Part of a small language model's weights.
Training: a variant of Muon for these matrices, 165M tokens, 5021 steps.
MLP neurons of a small language model. Each row is named by its layer, matrix (down: output weights) and neuron, and shows model dimensions 0-191. Each number is 500 + 40 x the weight over its row's rms, rounded and kept within 0 to 999. Numbers have three digits each. A neuron's up and down rows have the sign that makes its largest values positive.
A block is one neuron, or neurons of one layer that tend to fire together. After each block is what it responds to, as a language model described it from the Wikipedia text at the highest values.

L16.down202:493533446465463455435492471520485466455458460476404425480546449418515561486479434444503470489535466516544529535426474503474496551493461517512525461534528430516432484506519587492530479467454421513443468522429491474454494437475503497530458511465506455440558482555415479484421525504532450506437488490585494514459497492500428405508483527527534550539538482506461491544504490486486438445538493446457529519494471376511443488510478509488465506488447557467470502515500439489461548482529403503509554476494455462486531479541468546502505475479452541438450554478515472526487439488520500570
L16.down205:524564468486565442499520554483554522597498551472464486537452553433423498490475458546471475400553486544507511453483465544470528496486586507536529466500494526521507514480559428540389491467443498568513444523477428476563571498503544469466555536409509495504490429476511437508531482509484494500497491513514486541487506490489561498535445454488493466458490491438517492487487552533476491478492480554475476477451586498538509425532484495423537537489464495461572516533464462438423541514482512457537453448563443536505479514505492493434565494498516565457456518467565508486522457543469438564
L16.down346:438574491492522498479419498482555504489479552477493586477465499567544465500496503564467481554497526487527513571518469515527517498491515464531557483453527527519543500473480532533548483530534553431561401518539422429545525480502494463495541522480477575524487485454484545551474530574435490428544585506513517482492586458465484491536534476444531573522519612484479570531487447482477432477453534608488447454509476498509501522581524523492477513525513534545518496534468460467503602514466487506526567474459546516583484549553548571487497468469463489477499462526546531496499493521435508481
L16.down410:480501517468495472501560478444503482459552433479462449441505528488539488457490415513543546528460520451495539519510475490481474535547425528492526443463476530476476530401509491502532405512523479523565560571506483503486466457502517472498497540509515456470539473494476486602471476531539507497525458534556602540461510495427507529537524427511457522478515533509453464451529477516546505463489548482564566468461551509494475554519472511556579542440496522489503531386522506376531482460525444458582410492533538537517458477551527476495442520510432544513508514443463550451486454519503523548
L16.down450:438473530545448529392575555425503507453442498534445438465513563494523527534513510460531498435555442506589512454449538469447472549505475548515492512524510506535483475521491582550416445453472549514520510548461430410471531519489420469431523521498549474503449426505516572473549511469610496518541475500531536520480455458487488505498449477522421521505499436529510539457407527515521534529450512548522548533532544495536446509490534548481456495456493477537472492524558555534486541429444545481517514475526472497486498476480498489496493491509560530533537430478459498447522533536516469440
L16.down462:539477489475465556509530533464437485499527534462561484500543503454538473545535460558551497515472418542460521484489569467507499546455448524487399495518520558486473408472542426533499515538516514459476513562461534488453436526479537515526486440466479493484524436439468504540483502505544486564447519581431509579536483483529519511537487481532505441487545508539432535510481456645477454534518540508459448596456481574491545508528502448427478504553471536458546447497524443511503550485518530480493522504480496505493445464421475441446515451495512552537538422503472524540547472510478496565
L16.down472:480509458492491471521438459526527473526473423469512499465498556471487492505566525396457488470527510444470537516510520487518512486493488519541428513495512542533478526566476466506528532605477525473509508555510505488491476537450497447490567560535453521515540537426494484542551534505514466523511481448393500459434531509573514501509461484498457447486476547450462548457564582541528482482468494432569493501472451400480557426511589469559493493475505499531491492480438460442545500569452514431505466489512479478536409489489543419511517471494529498546515461388506529467536598539499511534
L16.down479:535491491548487471548457491509578490505497495469509535484559492505468613452546436500542491512465435399458534428505525489415454442513505565498561555464487504504554432506539431554459560446478511524551552521615511468527505427534525507519459483491487434438485534475538557474473479549449464497483453549552451472450440572483480469441524448514569528459492502496526506481485544505417493459469516567497478464446538483518483478459480397498515539534505475487485455462501537496433480478456516485452480425533472458477526468514491538458464474470419455528503539543486454493537512487500475469
Responds to: Biographical sentence openers. Sentence-initial He/She starting a new fact in biographies, and In of "In office" after officeholder lines; sometimes mid-word fragments (l-aid, bl-ond).

L7.down84:565516499468560480470519447470484516592480467518496542468528499482530486533505558497450537517463461499482504517522466471495465562484448535541586461471501489541475458497424499520472543569410562493493499495493536448361440443423483474497538483496510518527496508460496510503520540543460509550569534537527588578465450430578447519517510520491530542578525540479485463440462464507512523527544501528503444431560551507494515523504490528390489514546528448452488446579555482487488571537478558531527466440472475563498527475480430541501536456518512514525484477437523548564526515508524512516
L7.down121:514532474545471488408538532570542477555462548454520535436498519515445532505517477475521505494477483480551575435481509511536589519505462541498428514502534540580524435501497450512486524528496493424522544486438458478512525420460518510520540460491517508477517519542415568557528503580428532543479600489509502602502509547511450464457466457524491458508531492571519396511517421512501469546500448547529498461469516515521432463562529536507446482531491505521493463438527529550458505468478480502558573477481455464559492496478429555485464483468532463476505502507530550515467514604507560480
L7.down338:524494521457511442464545416536461542501482500460534484481552472571499512500544437481556492498531497487507489498537386459476507505582485536527507521497461481468458505482426540445488556460525544451525494503551476534341502473443465534533474557450534567483555530510441438514473583538522583517449475511556520563520515515489482513485519502485504459486445476498485464482474521542526415564485564533505473492483490473451527484405464496516483464614503579441514538449440405484461465518463439445521549485520478515491523523482489499472505507462564475473536526472536517457514450510539494510
L7.down488:494428495501490492536571493585471492425459476506510493574517526528469505525531542511481540506551482481542477460558535479422451500483409483498520543498512497511480535509406468507461486492428475519431522540502534514449497503477491545530424486472505508453565535511564554527513532575520517512442499484466567528446487462477501487498591515545545428461472545531437494460454527480495506446488532381562439490459496557516542425455525466574465505531433504571494476549490488508491472531482551527471517411511568611486555542537505489451453495480450485505486515469535478449430535469511485478
Responds to: Wiki section-heading start. Opening == of a new section heading right after a blank line (History, Career, Awards), plus section-ending periods, list dashes, and occasional mid-word name fragments.

L16.down32:545523494478518501484554459444416482523463515466499461461460461500468445559492493496491562556492507494572516531528510463520492545445478493557517493519528601468489506513504512460488453491503518474467522532422459498344575488415577593586467569547445501517506494505434587450532462576493481425511538501535511497483489435521478514536482519479468535519427505497507492470557425555471473527566464492503540488439523524436530514553515547478492534532561486499438534521492513507523512470479524438505498480554492437465474506534530524501484448552448550546450523504462405513550501524491515487
L16.down221:569529464533474482504468463443571564467546504504554485482513450527510471522456571490429476509487464518426540503444535523517528521441502478463532524467599410465528570557497522516485441493475418451600481517524454532444496486548520504524501543469399502537502491548400441504458476384506513475497506542491462496449493488548492499542450551447498482530510520503514518531527499620471511487441565522462443504466496485516503576481474485495601501545538486503502472533476552444466495499485482535471523498510438512510478568438460521511526576462489494485416532533496492495512532492564485460
L16.down229:504572589539528470470510539523504511548490533493490562505516469454476432485461599514481530600492474481552502536448472525516491488460494435541469447463545505501553487466458506413496498470501516573504495458517469502534473490435526498466507499575431547555479498528377460466509508422523480480472532550505565457534447491491472515459452521485501517559504545539429526512486485538492443450471480495492507419475480495516523489420540488494535504590519532510463492462512461433409507557550487473504410501563604508448447474472475458469545539489492519424469484450458488563482541527504482463
L16.down257:515529543468489516469517512536409492506500465474497480502525394520448467536500478542508479514482514434456506485520446545534522518509582482555478487446445445496494516495415449495494499543426470553529445493516376548369476451512523551506514525480511535570491586502491468507432527445549536503438561547490464512515464492566501468515531567532527487522506509507511531530571525494499476480509470470427498466555460534436544529461476446508539507510546474447578485516542466504476455493533469417507513485499487525553419458436499498506459469512504484514583544527435491559467491565512486588
L16.down368:517531500543505457434504574529537534545477474521560501512531512497465489496474596525441544440513548475479532471476510492458482495492430469434568554444519476518482501404525518517530502467501500570440495491491457485484419486542483528479494548498473606488511483528435474565552447538510432470537530531527504416506532562523471507441444472490493467435551496541457508539522495544445466519466486522489489425458547522541490496387520564571471491470516540458511459453450563480503543477480575518510389457530598459523517491495452421515493561455460533514535469514487507493545494485520503458
L16.down371:530537543537513423505564511482475441487442572491482522526617493559483575475486495478522509520441447470476527442453576491494522528470523521458484474493491502519499460465522510514519484522415529527559479546466546475476469466462490531508477530511511462578497607455449484577515484491525460510553517528484466513479502559495544470451564553464531500490501532499462536500654503444456489553459516552394552501522544504533546483466455514502448575509568504508505505454467499544452525562403504460578538534526536539537481482517490437523533520542512579438524489461485498519521512496503534524
L16.down398:493554517495497500495495458565484509520479495505506550431515505534374543520455622512526481457505480531521466540467483447511537509546480535454527509490582460528412445492488470547550498514435483524566510604509530494511467473482546429590505478430513600601480428527498468470477497520491519478534407552491532440523446539549470495476444501471565513479496562410482488509510519492498462476520492529528481539579485585548499512515487472491501440497476548522527459479524513500471523551497565452520527515469481505472418510532507515496443493477521557429401514437492492503533498499486503483
L16.down419:433486521517463518466530453530508531565404538508548500517496513514508433562497572499486515554460485511472527557442447504448582589507458530505491462522532503516474525403521496496554537511465545454482507464497458506545492518506484550555483524466466445488440497517505444477400512421488489522418519483477479455519504504480529458512457483511443439537603543583506467503478536463503464480474472482412443406551487474443494490523534508539490566516474449569554486501443525505530445486483474514554466464564561532591521458527514538489416507516499502492566501564507455509456552524462482522
Responds to: Mid-number digit pieces. Digit pieces inside multi-digit numbers, usually just after a thousands comma or a decimal point, in vote tables and statistics, e.g. 4,'42'9, 383,'82'2, 13'.'65.

L11.down428:502491476545456503469440501561445483531470524518550519428469545436440534484497517503503487488402471529570505402493495495477415556448500509501492552506472485410492511501404533496466435558511457501528469533472410454532464515462526559504518517468484503507457507475427468568544447469450529453539549535466473534521505446477447460487473535480480495592482424460463529539482451533514509546487456424544553524520502488460461494509449472481539428485451507549514550438464544554504509479392492550442478521492512524465487427523511557544483549494507581520518518457519501513443552545494538481
L11.down511:416544481495612510482520476493500546527473532514453553544500502523529448566469499491503481456521444460482519432502512484476571458434468479529548423393553488530492469460525563531472456504500469531568525452463497496562519481438517478455552437427429555469471515514481529491563487587544448396551461514469570516476534437411534466519578538540497505508479477440517509522559526557486494502466457423454542512488483430524513500471506476515469498537558513497487505513525487481541530500471484461536496508529531505442529448452521496425482436439495470525520470479523575539504525514539430458
Responds to: Decimal points and mid-word pieces. Mostly the decimal point after a leading 0 or a digit in numbers and tables (0.55, 2.3), plus mid-word fragments such as infl, rel, l.